Weights of a small GPT-style language model, trained from scratch on English Wikipedia.
Size: 13 layers, width 224, 10 heads of 32, MLP 896 GELU, vocabulary 2941, 9.65M parameters.
Architecture: LayerNorm before each block, biases, tied embeddings.
Training: a variant of Muon for these matrices, 242M tokens, 3698 steps.
MLP neurons of a small language model. Each row is named by its layer, matrix (up: input weights) and neuron, and shows model dimensions 16-143. Each number is 128 + 24 x the weight over its row's rms, rounded and kept within 0 to 255. Numbers have three digits each.
After each neuron's rows, "fires after" lists the tokens most often just before its 100 highest values on Wikipedia text that the model never trained on.

L6.up278:117150192133102151124125178148117139074117112155134107183092103125159159123115070108162137115141097127144125130085127147099115150146114111124114109166141137136109200121147148120129166094086129147138121167145090125131109127127128102110128116177120129157181112152128126123105140120139125128136085080165126097144109119139076116113155151141138151144129127118137167150150098110120118106149
fires after: ":", " |", "ity", " ", "s"

L5.up703:127114140130093103078169134099123114124154162127145137105178147110151141087133104099113135135138146076140099115152094156157126092156149152190130131097111117140126111115134098072143083141157128169128141137165171115153121158120140138141145119086125187117105139184115087141118136091143133159124125109085121104131118128111160118111108082105141103119092106118137097160087160147179090118117
fires after: "0", " ", "–", "|", " |", "9"

L4.up662:124125103162153124074138099149130131132118077105099122158112135131133142092111155082148136156133131153130141110111170126129125146130149133132155133101097115138114092129122159099167076168151161111133107149173127122108146118115138140095119123138092091099158111118139133033133106083092103154095095085112113122126108067175191101151137157094114127128123153151099131153145111124124135193132
fires after: " ", " Gu"

L6.up381:162082121106124123091124127143129131101129130107118116136162125119151125133116160117138123134121116130153147130093070142095161131106104115185094147127109125136167184160149146124100151117121169126137156122160134149088134132150113156121117123129080122112126102137109138146145143083112118147126128117145132112138169150134130167118129130079105096166111160161124112145211146111136146143158
fires after: " ", " |", "th"

L5.up893:150097096138115107116112117107130107135148118163103131144091162124149141123109100104183127124132108155136103149129137136060121162129119084152158094098140095160130074141145178089141123119094149120071128114132105178138106156144132161161155099152106182119161110136108114128116134159119120118152118087128127096128099171068096103172131083105138173150139114162120117124141173145130122110123
fires after: "ra", "a", " La", " ra", "es"

L6.up153:159110130117155123072150142121114161129067130107157114180090143164122118136130179146089121154120142151099107173082147141137135152107129115163077115131115148113103185150122143127115105123138122143147125150155152145125167144105117092158128133135138178141101126126161082134137154137130114120124132097097069113129115086111118170117091151157145138124153082104128121130102099108116115109107
fires after: "0", "9", "s"

L9.up889:138112106138102109129084126100132152100147099104154125130146098085120114126120154147146145106148117124155107155122123131175132134153101113109107112119135119153125125144123164141117122125129128148088133152121120130176123184142094161085128125131067122120129126142141118179127102118116141118085113102097158150133145176143115139163146124083072116138151113165133110127131116106149102136163
fires after: ".", ".\n\n", " |\n"

L6.up98:128113145141121120118156101141117159100121135123133141160121100150127152112123128162143126095145093100142165127105070136082129167105147146133132132116081168117116153156125131127119139141121120133151101113128121143137105130101104132140107092079127098120112096153112136165165110094133119106138141098139134122132175095158112149135171146150172146143101129151193099142155124111119138133108
fires after: " "

L9.up525:139119110158090140170137132111133156152164075106071087130121113132138149104122122148131128106094117159125107134154126177093122155108116124116128122110148132129119126152114145124111126115121185112162146096111112131169122151098092140161146110133090129144144146128130143085154140139121161119106123138080118170150113101110116152109109096162130135104135120147099148139169126093127114116146
fires after: "1", "2", "9", " "

L10.up643:112136116137106141115132142114160127132091108124114105089121122156156149137154090168131069075087125104152158121133109102133145131143173126148165141137140106096130146113113067107134142125123142088120093089152124159173160153129157109154188136130113146135141132110126100129129120176118117126126080157081139141136110150147130099136123106153121107082098160090129131100140101093123137163141
fires after: " the", " |", "-", " The", " d", " cent"

L7.up79:095157137158105157157126127136091093120134132123138139155114153104134146097136127125146101082120159143116103137132111119113154142153126122181090123196118138132093120090091086099137110093138198160084167118129148139091150152099069144161116121161140142134111146144093138129147151090124121133103164095158127102138107133101123097122155094097096128088132100134116112167117138146141134115138
fires after: "1", "0", " |", "–", " ", "9"

L6.up787:045109153155098151135108104153118111123132129138158140127069130118148097136132099129114120100169171098066125093128120150082133124137126115139123092137141148116136131116103162115090128159147142137187180130077130173135133102150100080130137128112101140141144117120144073113142143145086128091141167132137124093161069148155111103123141141114143162103120115115151145139159109121131128094126
fires after: "9", "0", " m", "1", " "

L4.up317:121089138131117094147121131109185133141101147094103127113154119092141102109192107119108126127145114148122098130094132118155131119106156190124167125139152115100151115189119113137108119124143148108096150106138160155115136150122131150105123130137135139101091124141161119100176150119106115126146137111102148122124121145126150125123171108122143079160087128120161183094173133134094131095113
fires after: " |", "p", " attem", "ill", " P", "D"

L5.up25:128105184153138098129091110123127123098135094083152152109129103121140108136140122091130168099120126150138162137096154182122152158110124114116119120139097143105154066084117178113090160115095131117066158146102081132132100108131127139148124138104079148146153148134160127121137139131129162120122091133154129102113133101117147145142167128131143136112115106079111150147119143109130120110152
fires after: " ", " |", "3", "5", "1", "4"

L7.up615:141123155130124120102134173080134122104134124118119105101177153115113130072144133097129151164089143127104133115139117153130098115166152143156141132149165118096096110105132090125091131189145132136107143188164123146131092137102150164123147112144141140101113137135083135096159181128121134089153154104164095111136079167113148116140101115115179159135097128134114170107173156150090113093083
fires after: "9", "0", "1", " ", "ord", " allow"

L10.up402:098122158114068157091195140114138125148125095111144179121098136138123101135138150112087147113104110141086112075137128146096178144110140160103129113129155106138079130123120142104108121121116135134129160159124144190122107084130155092157121094101127152157134133128169113124141154119109179129130104097148068152119140086135128114143111115091169116132136125111111136119141095132115144106092
fires after: "9", "0", ":", ","

L5.up113:168148116168149124133133111125115151119167112086116175122124110142143147137124084172103146115125128136096100149105155130121132074117145139117180114095117092093103099083143161127153130129109132121072125134128092177131101162138132168172099124103139100157136149111146144100083131137137139171146139152125097148096152141144122132122161143135149168081125106062136130107189132118119130157097
fires after: " ", "2", "4", "3", "1"

L9.up349:122128139157095127104147114121108102159147120141131105113112139103139144105130108115122119097111121158109101100136118150151135109152086111122103128171142106132176095123110145120120164087146139172149133095150164111128124126120128129123123098112112144177119110155173146119149121150157168125101121191100082123150112093113149137139103134096122121093128174137124115137162063120149129122098
fires after: "9", ":", "8", ",", "1", "0"

L10.up116:133091165123092135085179169097139122132143152121134081154136114119124139108158117104128122144116104112160072107155116137123152118128167119139114093064110148115109120110114133149108085141113157139155124138134131129111108141116073110144121098116129099157121136118188081148172124150136154111115157097080106159129130168085112146136082150127123114136141089111124128131126114085165093137135
fires after: "9", ",", "0", "6", "3", "7"

L5.up103:124124128158153151136117137094133106141109132130147139099111104115157094131100117104154144137104119122132104135129111076070120106127135146133168103115144106139135097152118139170170133139142138126145180073187157121122161128141130128111142131140136156128092105139081113110142134115165121153126141182112172139096143160161141141129133159115127097126149124146110107125184135134092166111117
fires after: ",", ".", " (", " P", " or", " ["

L4.up114:134124126145141119103135152134116147119155099171120141103125089165140092096099165111123109078108125141142105129127137164127122128112112157135165128136081174141131112107118142133107095142153138103161149115132098134129076097094115143124102112110123150133183089147128155097147156106095142097106087125126140106150111132160155120143117145110112112111152107149133150140146138103115119190145
fires after: "1", " ", "u", "born", "i"

L10.up11:102156151120106114137146146120111130131121100135140085125138128123168140112107097123126101127162144130156112120158140129129131133108148117122146097135140085115154131079158165114085113116156165124152106129116132116123085164116149167123109131148140120120135110156158138133115123113109148108139111100090144142142198132113113129167097134100126139183109079102141128118123137141125120134088
fires after: "1", ",", "3", "2", "7", "6"

L5.up833:118139134114122134127091119143111124154110101086166095108123152069125113137155095181154153096113104159116129117127155137089128152127165111135161150091123164110108100138106152136141162131188156136157081112147143150153157148107160154116146159134114115164088080109114130121118091125146119100150110112100077124136138102128129156150137124168132120106152105095109152104114153117128090160122
fires after: " is", ".\n\n", ".", "==\n", ",", " was"

L5.up606:126168131097121107129119125119136156107096161100137143174140092109114155106147146132132094097099098150147100124128127152084111148143116161156132154143120146084130157107089158095108127127150144138147157172111090142137159084090135121132100102087134117115118156144146132168134063124122143121106091125148135100137172072150175134164090177111120100132140134180074134106123148141129154073152
fires after: " (", " the", " in", " Q"

L4.up442:104179109104108137125134135110108125132161118151107148119124176136091045127117202102093129126122133152166108094151173156136083137121114104157138171150147152120141123095127112128110107152127125134097116153187136158098129151121122109094130114129101132104160135132099110073132160095113152118117146125154082121166112097145145111149105128133135171098120120120132136135162146105136119132174
fires after: "9", "0", "8"

L5.up182:156152132124116148146125142119097110141123115131112139106170113154149125142140099155146164127150165114153161119174103133102146141113101149149133120122124107137136114153115123134076160130090174120120164130126110106084116110126123132113082123141169111169135145065129154093175132097081087102114079130095103094076158126150123171137181163114139166131165113080104136129175115129151150124096
fires after: " ", "al", "o", "am", "u", ")"

L6.up312:152152101122107131149109129101149137151126105089151117095123132102129095140143135115128111114104126129149146127143122151119131114136131102131134143113134164148143123085183098112135085110185107183141127046123106151158113171127139154127126112155108099145127094168121116081160143098108120110085145146145159117138128117138132100140140085120120117114161064158149146114132174111151086125119
fires after: "1", "2", " ", " a", " an", "3"

L4.up76:160087164171110107182133091097154087133118149130144159135123169107119127141150062094141149133182146133149108143101158167153144126137126137116125143098166141096149110163134127106078105136109147149113131144132121118114133139109112117097147058138118146133115143134086121137094153101106108151148171166156128115132128098157153146054109136109117135145145160129103149100150135174128118138136
fires after: ".\n\n", " Ph", " P", "p", " a", " p"

L5.up862:139118117133149148100148098121104098135085165132123154154116166127137165113164137070143166119161140120081128148123100140144136113140113154150122127131132125136103137094136089160066106097196164191133154144151159123133116132113175121126063094111138159110091106126093136153142156078127137157101133120165119102160134142108109109119134145113136128134109075104141154124126139143150109121113
fires after: " |", "|", "0", "9", "1", " "

L4.up175:141115137129143155125171145110102122117129151136146093205133131155141109104111062108153147127111145121162083143115100164118142119079126136102121106149138131143143122133129137122081133142115126120142124155154130099094081119137074169122142111114126126135111126109153135130126163133117133129126066136140125096147130163087157130138178107164115147125141108109108185120128126132137132140125
fires after: " |", ";", "3", "2", "7", " "

L7.up331:101127144114151161096122135140103135102120060112168102159149111116135170167150083112151129079125104160148124105163086140102141155114156088107142154167128140097125088126153084120145090117162167087110135127163216149129177166102169143129122114108115155146164151124139146196140093084135138109119110145140093122136123117122094166118141094130165136122129127131116091147127104106126150128092
fires after: " P", " is", " in", ",", " and", " as"

L4.up66:115131135103155095159092127116180124092132101116136143123129163078130137099086117158103112117151107128120147150146119111142169121136111153137118145082125112097126138110140093070155126082118134108087147070127103114131165110127135088077132138125114151156125078115132150139103097143115115153122107128147158157135111081161130135113136099080134160140118152157110127131171160146120133119129
fires after: ",", ".", "The", "h", " Th"

L4.up788:125163129113158110160132145138124149129117129097156108124111097130143175112127114152173113137125078124153129171103110082138137054135126090135139095086146147130123123104145163129119103152173135134097163106171129128132134145092128133122118117140113076138175085123155152144124157105148122121117117156135116138157128143124163145093110110123109130130126130186091105104160158166136097097178
fires after: "."

L6.up99:154127139128147097114103124119155102129123095094113131109124121147168137141180144138141108117116118188110161131121126177129103147086112145099123098104128109142163114119144150131119091164116130160151142103147158143098123095146117161138135113144109126145170144137145141087166105117131111091102128133142114111133111091124087134122155100115104136119112150142140091136203105112151121170149
fires after: " ", " more", " |", " the"

L9.up401:119109117119108125123117167135115161139138085155088106116100088153119131138133110145186107092130118129153091141101175151192157131127131119138141123080105137133154111126106149174095124135124161106098134153107100132138177167108131129118122177104135124106120084136118162112155096114120107132176112151154133097171137102133149106149161100137102127107108163156139132111167154129108128128116
fires after: " ", "1"

L7.up751:120143146075138136110093107081202149130136110122124100126186111131114122132144176140145134074111149147135127123117160087099179092144137089146121138156148117116102125090097137131131112110118160155069157135169128128121153145146123118146142081134128171134091129124125136136100133112116132133169170142093117120135102142144105101160174103092124131123116133107118108160123159140188141116120
fires after: "1", "–", "0", "|", " ", "9"

L6.up456:102132097130074110117133148121103142121145134172121171108123107170157124135129154158070122096124115152093108120169187107131148098125169094148130105152105128081150104109133133148132106154089168108123115102105163143148102150117158123133132147158105094125135137093148143140140095114129120138148092122175165161103132111139127164115138151184100162103119139101092152107157120138107110111125
fires after: " ", "2", " sp", "1", " p"

L6.up755:099157127133122109086115116149043135128130092110141145123070112135116126102144125162145132144124123118149111128133111129136148129124108108145127144160119137145078110089144168123125111129114100106122129154144112109096143129187097151119136143152080164122133107195118132095160148083113136107127108116204135125155137098108169131170126139129097106118104080164138107131093104140157133129166
fires after: " ", " |", "5"